From a checkpoint of a small transformer trained on Wikipedia.
Size: 10 layers, 5 heads of 64, MLP 1280 GELU, 17.7M parameters.
Training: a variant of Muon for these matrices, 331M tokens, 5044 steps.
MLP neurons of a small language model. Each row is named by its layer, matrix (down: output weights) and neuron, and shows model dimensions 160-319. Each number is 128 + 32 x the weight over its row's rms, rounded and kept within 0 to 255. Numbers have three digits each.
A block is one neuron, or neurons of one layer that tend to fire together. After each block is what it responds to, as a language model described it from the Wikipedia text at the highest values.

L7.down150:123117083102152121152120132097072132155118103162072089120172168149142097149148152191137128119111110144106109122126122122095127128134100153126170113070113189135154135101113129170104153123196167183128149151186147106167138112087136098098128108161107126158116146151127133129143136130098145157135191115146062144131119086128164085155099085091138097129161167098135146128109153124061134093079130060221106155149092105082123118138144127120144116152081095124133187081149124183159158140131155
Responds to: Number-internal separators

L5.down646:189149117093139117064110137207152092097104121112101156090121156150090140106126082201152086074154136143144142183151164131128057110104067113105114141144146098218147119127119163155156127090096123092182088107218151123147162113126139068075142144098144147150062108121141133120142075114158101117120147214165136168082133185082128166130165081178112128068112155095124111110132198165059154117105081077084138104111153127125173157161160128167188110153131203117181071095169152125128161118127109
L5.down648:138187091056144153103127118115127162209068105126110171133121145107105146132129164085126119135180138176071109139174114214133043157100150112187089085067099113112173105124110152107111109112159138107134096125149140094067117138074127127098134177107087113117125169169157154088164150163138121149115101126144169177152074130114127109085203111178159149073128174192154155107131088117092091177131164190117137135111119153128138090181099101075145153127145150123156158123083104139197103138145088
L5.down1149:160165154109149187107107101159130113143073121159126114090159193104069158112110107142176088101133137143121133159116168125143121130122093124117137085135153068142131104181157136155151089072123123128117088123143109113203092094135182120139182123028173113115124164169134086096123087058102112179107120065157125159182142112177138079089105119163134158149179145160148127126089128121055087159086072184100112132086131130189115083125151171118082112114118124141082176080152158156109119077142100
L5.down1275:101061143140071134134160140083132199114100017126174173100146103133080103075156157131049102131113133074130135118167185136122172105119145194158094091125164089163112107127115195127089089095033133164155122146147158124099103087119118141085160153106173152130096191144052214153103189167118100118145154164176143179154096144054147141137147159078142125144157177121125080089103080109129169120079087135147114147130077149077114096101119086076143129056157084109121153091152196121111221127137155
Responds to: Mid-word continuation pieces

L5.down401:185091122146142093148101152085106117120105120087100107125130129160189152105120155149141186123075100096173118121166157160176119155090127149166107115066192105154151154122139108115138107110162074111105189126159088072207135096123144096154056145070117113144120131160115151148149112174188135130190119173132179119095110081179161162115157109114138188138096131114136110164037175107104128136141136090111145101083087117159094092135191103113179066154058091157163113163191095120133119109121149
L5.down446:125174141143140098164140137068138103115158165108120151116095124160139081092088168069103165124127129215144183127103093144102120175153115113158086159135107198091130150131083129133123075140198135136092146094099112075157104124141101141166130159145162079122118155127170121112101143144172128135082111134129124154135138142125143113097103097146123125125125111162122102089126106142104182105163135138102082200125089130107058104158173104127159076139117129063092152108135154126102148137108117
L5.down1022:129141105137087123161152098081134152080139162107102136130156210078163112171126107154061111160127144184098144125117057144106093136139130075153108152117144184071159146194155137181130148070130117116074145139149078148165156136114117133102104151142152091142137148113188141139107191144102113179145081111165175127065061155139126104128125123098129113118122172057118143187181150118117173154091142060125170235154127080081187104145123124116132140125114125077163121108089132143115145080047099
L5.down1087:100128077175138058118146157119106096164156179096164080120133108135184117112108155124078121080140128117162118079066104102094132136134120132166163126060095102133105110115086106169091160076193145114098147120139120101178136137096139153164164124178131132114089121128182161149121137168115130133208082095126162174098146184180130099095078109128123117143097141148142142125131108181103176161113159110143152144156114118097135118172182157117156096070081100165131133099151162099160210186082171
Responds to: Mid-number digits and separators

L4.down54:171133173190082166135094135121159096171164140110136150101107130175117140098122134124126102190162149133139057138094159136142164131126119091118055135103102125049129122186069107133109111064200124150095121083081087135204152113190155144086086129106115174132128099183124158144088089124189087154134161055118138122112169150147113093157121090127163066104100090136042086123174093174105160088155115162114133165180146149121109146118160140109097139101165141071062125150151155102174136159105094
L4.down85:057151091104109128094079150105147131086103128114160192113189070138122062097148105151109183135185102118122123120083115124111127128178124146113141135139185095162164129097109161123171140116133151130102129175067173148189100141166131176125139143091157158141129120113112167138150116136138136139132064123114163074178175063109173130117110117118090112123147168120131144103089172151189108114063087205122142121117092096146091137069127146136143126116088133138087130152156138121142054126085118
L4.down97:061179118137128109166053125087145177153101071122158182073129102088157144074148122143152115108152126148108123131148086123135143043194093142100140114166109089189140156084153165080109108147100111118133066055138181150168099129142104170114076178138160137183150144151089089151056207105122178140121152100151182105173116135129104208179174129124101125116176093151061131116157116136171182112114155121165097097147104111074148127114135150139127111156158090171126136122158128100127114181104137
L4.down152:094121124133104132188125120125134054122185146144126154114163108174136163179135093115119166154081108126112107070120077109070135137110170065093083143152160138157090129186096111141102107093100111115162155129172112129077132139140138120121092120141143137116123158092198139102108101119091131094107076144069049128120153113114123112151107154192139095155117131140111126158126183162125068113084101158114195155109100096115137094105142155144115162176182106096138145099143166140099079155183158
L4.down312:087154129105156066115084107150155091132188148159094067125167151118108137065112158145132146155144143126161065150124158094111159141156085098129089133141113137130134100095140105167108167135131158122081116163100142125130084138101092206078128129178141113067126139117071172128140144120113184124138154105190144207101093160140120134103133049164109117131121205118146156138096093134157136115090095115155177172162088106065107155114111159112116127086168174090103133095128152171119158170106086
L4.down324:168102149088166138083137192102097140111119128132121109173066114197143115106154140196123117085124163108082136159161095103107115119154093174048114136134117136143120145124153194087156194062130126111145074150160149135151164125186140053087149162129145124136194118205112137093177111115187158156135147154161110057155098095111125188086121164085092147089188156092083143055114152129169081196118117105128089126118193153140091110130119064111134153134134149124137100138106056106148121111101144
L4.down459:094165147094145127149128137112094156138166142181155121144118150157160081104078184156153185109109137091170133087196145134168118113169131112192148132120098075132117126158165091145127131103126196092186103165159169113086139120122143163128141157103097132121107071147054111078070143095149135139147087125124151115080119168093081087089157119135125163100160098120153099119140156117136091121122188147102111188132098106104101124160150179128144160131134147141120171160112162097109155147088072
L4.down505:112128126114144138071112173128092123125094154098132148155129093131187144175117098138145182104142086130098141117162129125188144154109134153137101177135207099163082120105110130084118127124166104164132166096079182070024165151125194167104117082134081179153143131142126084101139093190137172131116128189112132170136122064098134122100087120111115129123181182142109164137156126123138109185180136078191197140099129130119174199116140162152122105067112122132094114171124130154149107135138159
L4.down553:087123179127194177190073141181139118133162136119113132126096165121144149134072168127121157125133137129109121137149127161133111184117110128176121146163135153119105109132080105052149172096110235195137123061145130129145120078183163159095139177149139129170158123148120117163118119077148100104082099117130129149158158140116070090103135140132064182113149096074123148096136144125093144058117107129146098102170084132076133123124114088076119155100168120151113172073138148047162105127095098
L4.down638:118205153148127157127156148100095107147122097179167121163130077072130160100119174113121164118114158120129170143112119133129137160101123134079098135107072103135140124086081095129138082175101129129143122173155108086097082142102194173132117098101122096123119150128149146131100138163123100186146144175138067098117112099130171114179119128081186112136133097142110080164143104128179105127088136110207105082148176102121082053112055120137050095187160132098119145104129120124180112117137122
L4.down1029:120135111159172154122100122143116140042117143139138134124159113122049105171098183133086110112200088116115124118139191146130112194101154176087099145183167073120129222187161107124072130062170129150131145103035169140099040159131091161168074177157150133045102132154143116192125132136182123152093151056144122130139106093120163079120157160134137176098140103139194123170162135109144128130081114157180107155100078115112167172143122119152120129145151165088136151133129104140101099162057139
L4.down1073:145152159101139105094133138095128169161089100074105098049122140102135134188117131148140096093094148132134096131172162152111131111197095123109102107174110126113103149093133139116136160134131148120142133135073183111146076089126127118148194145175135180147147111169166147168124128122179129149081156182063129153178132136122058142134131109157166154151088152111129115119099058120111098166097089188188157056143170099106161138093117152140163113129139065141118118095107125131124119046159145
L4.down1089:102042138146142119143188192123132135116114151104148108136160172144169106191168147115065139105149081126155106112112112203155176103133096159091083124157100078128130151132111127141159107082131146083128149130143035127173143135164124088162157134134116122156143159066127158151133133128134120128070178141097165174082127107168204081083081135061090182155119127122146131113133135127118141120107165136102127120123138099132101062106169102090136140139110055127106132126113164142053135187100201
L4.down1149:133160180131139112162136149156128146061077089147120131128165089165140087157104144103109130122130070116118134056096090160109117099148106197135154121147075138115136151168080117172090077110111120013157127115171073174126095147091152091085153163141168091144033125140118068187149166115120114133154137112156157171140188117152075186156160147074063088105165177162085126130134122174089096111112107143075103130098152192115114172144126133114139068143200114136113107130182127174107153130123077
L4.down1208:114118139125137131126132125106128131156128081115115144124134107103104129188143143072113110145140123127128096120106133140122121141089133125089109163180081096132112160095149163176143074128111179103140073148060123117155162125156153130091115094155168090146105137148106170120109106159172137122108155155103093158123108093150123125103082123152107121184098092112096094143230174145107154140132100179126137130152109122069158132107108140109047144064158120149065147092189122089107122146097095
L4.down1225:161070096194083232100093074089122147087118064082149125082142083107095091120152068107123181127169120146146156066187112104141072134108153146045137144123106110082107173168116086144153162096128098128108134144104139135155141186069218141160119191170136091146105125064138117093141147151118124121186094121159139116147151144171156155164158130138183133149084138122130126129171111187109132070113113105137169100153115073136141128124146126158198108061127129109113092174155148116133125160110130
Responds to: Compound and score continuations

L4.down58:148110230173121199115115095112148129130151205084181098087152151106128127154153152122145134116125136158120105107150190105092095118092142141147122101097128092214190164126133107103183122058081081164135203140129090119139105102129109095142092153094132063153169176162090119139120156124156133105125113136091166111102101152113086114133134154169120144131166183101158142111127117124099155094108158101097145121116132105136120114122183114175142071148154122141182181064153170117118158119148114
L4.down206:188127167085155104121108103123129112081141156137095140141135117110133138137094139117113119124080173148163116141095164132156113112103169098117070084127103209147119107165106148083110166090068148106121094126084146107108105068089131110125126174081153144153158134145122084102147138106117153199123057131103135109122097097131047168109123073175121089117184148086152132148177090066161146134117111158133108132176160104150133137135179148110145168167155097120158135124091168192121198102129165
L4.down217:143067121109127119146119096184195163095143112164131129140133163132131141199133121064160143093133164145117127132128144062194112167118066107124101102138175166124100102107158075130133092129124131117149093133160168137101143072113118095152103099175129179126138116131128154062090164094170165150101076163130069075078118139113101170093087087113156093181162091135135088126151163094155077118130148172092097095145132116141136160140117136118035099124096137136153087152166141141117152173117109
L4.down315:183119069088096108166114130195128145117056166084132129094099096081119135164118140092121141169131161104132130109111127128107096165050144120127056090139112149111150140143102122123080135055185122153076085191138118096170117179116161157129157163083176165073123080093142167095188151137126175177131136198143138101235117163145149156094083117152119133154139177105085163154138122165142170126073129125127095110120195098122097128079144128101135109167124156117176108160163101138166130168148184
L4.down488:095140147142141147153151093167084096170127126121184066086145109100097129122151121143165139157083142095190131182196152097050161127150108130063075118106147129166136075130132116134195060100173122051109175166075120102115131133125137116152118158106081131067144114161145125159151084150118168121162149052084094083139140129134133130131164133161183117165119124148128091091145165145187191151106167138077110134167142144132103097144150134075109124182103136181038129128170153131158143115197130
L4.down489:130076176185076089128186146146159133139088132125140162102129177098104125180147108139122108096106138082190078126173159170135149115115136160125149056106156087158144155151062118107069088093079147144161163118129134123111172116079169148095129086138152136135042140136146132139147104139167114174118131106103076126155084162140117183122152139083155106104122117138141140104073118147148179096136175115108154114155076173160155164081172133171081181144082086104162085135130149207109102120152132
L4.down725:099090156100145142188097075089153169121129165103119131076104110133164130138165129155084125138132164110190198151135128157122115142142176116051179096155179141090073133103135146139157128104131145220122157107134128131129120121190161127161082076115138117170139159127125123146138130172186093061097133120118113088114070086134093178110076119108151122135144105108116164137144208110126089106136097170137129113074115221070119113129156168099130108132123193152114127123148160095112143071167093
L4.down852:085162102109174143021139103190099172142114161152139157110143122117129115101087137134100114109185099167128225074124075139085149077152145133116114123131157193127066100107134163073098110124115153124053121125122141142159090111102131105144157094179093101111151198110128104128108105117142147123108138153174148129148141125133159148108131113088116109088115173151104155114062170171093140204112171133094150171144161119119105121091135104113154126132122063136136105131180119108122122100147117
L4.down944:182112147115135162090179132118129107162143187160120093132119142177094144127102130137185114130163188173151131107157130174155108125118145125131127121125105126074109101123124182157146079039128147106168137090088132078079163188124104123103128089135092151128096124089204127128101130126094172085089099133192151126084094045171117145130182162113125120113148084069085127150139143057159121128136107139068128152100110094091120105065160161112110127123143164156072112158105133124134145084095084
L4.down969:133082096175138106098139156143145105100125163165117179114158088137058157134138126088131121119183157124164160066162169178089101113127122165051179126136116170128082139122122125163124115051071153114117122109133093171139124140159077173117112079102071120110106157131093114121186056118165148176090075094102114100100116142141093166174133116118062145143142191157114097092160122114126171150072130069135225170144085095118093147191208139087121098209136067113115146117169135165125116062115121
L4.down1113:101131099137132128086208118151128180177088119075135121157163158090133095102096137107158154136132081177138125113169098139126078136138124086165081160143145148115117119187192092116159153116152144093185086126102174116167130112146098129119072147126077082109106130181140160137072138142111196053121131136090222148122107067134135163116145113093089104129152163078110058180078103104134119167157116177071128147114135152135123121106195134101134106060093114161123215162166083098133096164134145
L4.down1127:079187143149117108106150128162105178076137075132088153106109140161072136117171128127119106163078129137106084151145150133096111127176129124110142111121183139116127150101122161178122119193087149070117138136147095107147095086113122088166071168142168129170117170143052115181091107179134134132160122057122115125131105065172117105180139112112157158126095098099137118113151124137136155176070153049108100129130173164125109096127135090178150170203120099129111170099098112205095109173067141
L4.down1143:124173121115149113110128163128150255133133165153117164103146112094086128112111135123138094142164061156110125075120149126162190134171155171134093089115125149132145097088159127109112111173152157182165081097129093165164090069143191138132105101132118114157160086100082130083118100138148140154082125158150158124157092141103196161135099119089151159186108124117116125101147129152154113127139140137153120148167087179115098042089099138162083155097116131158101135170132141149172075147150149
L4.down1176:133157145169119112069154163146077133129162158117149091117074152147107138097121175173121090098128150119121078148108115107134190114152118096132128102152156151162176162166130132072130158149128150146099074096070139086105159096157128138180132129199167135120146109118128185091159111121194158152139151109164143156190171181106134209127115087127121112116121135119091164160223125114151162117146182056130175197116104102074124068122084163135080137104097179118148094166166157097176102143084127
L4.down1186:077131100140110108125097107101149101119102138112181126103177119162110144074088209089142111168102118091171136100131132101093080101124192132086149129122117062125145089136074193137039136072073136153124158134102118112117187087162131128125060189134101144151142137136152167124219171109162115151125105072109136132118123120138112091073155136131135140118132182110146098084112124099067120131090143095122112154084153156098132086174147173149074139124092118126169227156166109078201142100109148
L4.down1202:069158123118115140109123126073112100113113146197114109116114155067160099166112197171134110152152134133112109170109147133105093149142186143120148115112096099088128065148103171126166126068174087084194100085069107087147106157183146133104126105157148143179162172131174086151115134100147110079154118140114207112083085142096120178151116155151137116107167113103143150164111124088136164154124063150083124079072116113164067104094139184096117160095099149219155090159154109066152111124160125
Responds to: Mid-word subword fragments

L5.down116:109130201144084070145106102143089116115151107093106112130169192090150112107062194140138106125118160116127150129088103148083135179131117174121118116102126151090100142146067115106134062078158167131133197140149088138170114075121086167096101143080172107149112154165145156160162110213066107168153093127188126132092137196095165100144074129111204116129117144130126126095101119146108109117130123161150138159080133122112203127163167071081132134116157135114077164133115121116124195149113097
L5.down334:155163121143099123109093116155095136125146195139231142124146080138124139142107068128090123151096115127172104135077140129134118146163159128090175115150126155124130052096141113115080116129087181160106118092070100120091109171121195078100112117113077138100138136178110064181134072131113090179104115076151153077129165197104114178161125191138149116071085127117113089151209063093098148078146183083114168174133156104105180101094153123139160094194139189087152115116227113094100170137106129
L5.down502:108120108170181160156151086137118157121112115102193128120098125121186138197110159093139125180175166131089085125138159141109105132090178121142104157128134137148145085064081149133076122176171148114196110107150049115109075113102110141071109089141071076150146124132042107121155131117142150105132116104110147139116164134120088127106116121162119105130050158163118157122096136188148120117089149154156118123129191133127164151042163201084139104117092135136065163171131194117111084087129083
L5.down912:082184163119099114177047184139140099116122144166143153131141133095134102158145112099077091098116090154153191091099152149099117140121120140079131085083068102119178122074111098097119051189121099057144101060111152117171102113122129077126109047135096166132166147115075139125128153132169163126097165071171171113092120146121125113132147143112123133137120117083147195150167194108175170132143157118176158047088138169093110133132167144167173169135140159117084119113115121173108140093122110
Responds to: Table header and cell tokens

L4.down66:176128149132142071117188172074075128088096090183173078174116115090132141140128187141156110121160144150158144131122124186187135151106150157129130087135179218116135136163108158177152129094156169104075126103131129142143124074172127124120129124137123112162104200159136112075114160122182140127165145154124128169119066121136171104143116092111153158112160138089108169093076145174152141119105102064158115174183144145093103075111135066171083130141137151073130132136172148147151076145119128
L4.down267:133153091208177094148130111139098118117118104093150176160136134100143149113150179184103088091160124151150085089128126185169194176119098146194090135158133151140132127127119084153045158127148129163154145162201103174105156113131153129112114079151104178131115095086168156042137157131201128129154124074070149105098171174099125127070112086099148117125148163140099243104168174088097150122116088083135093104158104118085129114096117136088120099089110161167083121102156083150121114157117187
L4.down326:094135166122128076086069127154155131069131098127148133069145176134108089157117169139114122164109184112156083129095200144113191163147163150187131142108134148091120140106115104118146149098115136096155147082217137215137154168137169102145113176115138079205083127057090089116113183111113140158104171114128133169167130100123136149092140124098143088152172113194150072140206132185121165118156149092126136117113162079129099107135090147091136139091147134138111124134106173086106106146105147
L4.down591:093180153118142126102110059090120171124078106144102098084122159168111106114114120140151121160100148111133094061140193111061117079177043151151150135079092098171169091123141138151112188132093145122064103097123181116153088094119118115107076096109184129186133225127107069153126113098049113120129143119187108115147129101092085157074129164119079065146143130095168064131185118127181094162145101123160129158124081121112147131138118150105113097138096135146178147178091098137132130107157122
L4.down617:158116080106098085122117094175137139148147106104169151140155188116143173170164134118132129086137122109122147124142158111134133172120148150149087091134074142075128104117101141112096111157141126122166167160117117149147115175088163188106112102100136129146131117161109076117145146082159175095072087124163167116154103106127184135133176104088123146134129130179127178113068140083175117106089101157128084186187092160139117147146128124101170173103179154118205070112128100137136098141151127
L4.down635:131152139070163046183168131174138147148158112066109120173084168149123132166154158125117184089165093114195074160147131076156076108181120143100142101093143131108157087171180101106081131168186118138135171146128102084103124129080133172147134118195115130146149085129107124126097099139157139088121115087134147108129118150136115142137142094089137157145155152119121184129186217118079103146156114163126116132079119097171113171134134103103093114077165126157173130162067124209131217160141130
L4.down657:176180133034124064096116073147180202179128185155114103153168211130169091141211065136098161125226131109110142103130106158135122171134120162170095112156140128097120100094127180098150077123106137100101127081123154122151088080161190148155062168158090154163148183142083127115104130104151123077127131125126180194140178115113130084114172150127129128068163141105116150139081122097138103100099138141124108139110098127153087095159108159108151127112130093107093162085121151126130107170120111
L4.down715:130088099149160198126136103098093128184139157106192171133187139143103095147053120129123124181154118130112146118159177122116066159116171090121203113178115145156118099137106128182125066178179134143109160101185120086124142168167147123142106143089095129124150169084156088072117126075125141146073168105171150110083105117170050084113111178116129119129106116129110198090156146145142121142126188113156165141146183102130158131122100139054144127227115156124097097150149122078079107155133136
L4.down749:087154102126198136133138106058114157081098111075168082057165137157129120117119197140153134100186122123111117138123144075105154120141127137111091129070142170151095078087129100160094161127199107063156157171164159176161119147135135105156094128156156086165105149138131139118082143129162107194084128084128129121149103137137177104082079112108106113108123170159151108094110155164089169120142159126161159213125121068127120134145177120132164130116123127145049147085144113142070189144073169
L4.down801:108141121164198122108161137112116103137110119157072165141151204136150163161109141106184148123133121107110132078126110169112128104147172095119124122142072101104167171123105179122098134095208057083118063143117105119125110122117128090148105106137112141137146075135175152141096140181149101158113135123069134136095146159108176131128090122119121122101156091159122104130120165124110118162178093115124141167156124175100163112140129122151169136145210065141135122117118070114123150132150163
L4.down842:156131138152149077144159162055068144083117119114103126154111076085163131145181109078168108133163114133122209100112102128180107171123146120099075132095113120121159172129142148116152094142113160076214184144130110147114118162141094124085165129155095146160150111158135132135111132174109143078142173168170145103102139115092140068100140146141116148081142098114074067086130146112122089171177114116110163177151121152194151152152147149185099141185134138181157134156152104087100176043138087
L4.down874:111130078023113124118124145151105113180152179131143132094136139134108132130139140184091151110133057141152101100121105168106120081142075125073128135136095115126125145110056155102136089174044100114080150079147189153156171080139076112144096129157145155111110093156176139083162174118163145151075098131143171108129185110154092095139092126075128118095126153118138131132082126144141092099095104133098163105134101048167094126117112203121125111108125132170100156176155117103192103134140172
L4.down1063:136150170156218145117117152113101138116182135089097082057141166135099109076180110115079100090103132169130180099072140089052130137144171153145132144114132110119156150115124089176000138185099165118141175148107109098128158121108190135147131083113140103092129109113135091155107043084138176176066134163076096188190129091118092150134120154119082133134117119101127178156120151194080124135139109166103180185097136139150161161125128147126112132113080156189187141094178140138145168124119135
L4.down1185:140126122090165129092200131116147165128111128133111095127073116051137156097136121079096151110149110096080134167135099086108149076129115107081087151152099121052117115068123150106101099057094117119159131152203142156175135128168110114173093157092089116093143158190093166085134148113110116105118202080146119146142100124106154116060142158082103128136109139143129107122053148147151136170114119121055167141123125130026149102086152162079152097128072150110080190095105149080146121156088148
L4.down1191:149118159177080119149132133156115075131063088106175158193154140105142135148158108147075118156094089097194088194137092112129156120176146041109116149118116165170166122187134059056096129063130150117119100138147150179093111151117113152106110145086143135126104150118134120184083082144084159095165196139127113159105119116103169146111138071120135112140194161148126066147148149060119144096121159091149070144105142099101135149128175173133052125190143087059071080073160074114181149133091159
L4.down1219:129160160142175117118102113144174165093132164079101138127128134183184092070114136096139135182151086152163142158105150093139080148139114163139105136115176090141182144089106121149117134131133127073154185088083062180119105122132101095143086138103126118087108081189138101058101140187136147125122109127182146116078119142175144143123135099091170125149125124147136132139123142230134108175119100133102141209141163106115119139151103151106172100139122120118061115155110114085094111153086149
Responds to: Separator after a number

L7.down970:133133156102099106111132157069131212072068140109070111119120085082174134169158153071122096108150133108134075130112126111159181068143158118157157129114135148037144152130131099131152124136151130140124149112104169190069171067139138130084136153156105140164106112086144139115155205140170144140111140187133147108142130139098109101097111094093121152138139164086139112082103100140109153076130120131114179188146116139078098124141167120106138161113135161093170127075121113113075144120094154
Responds to: Number-internal separators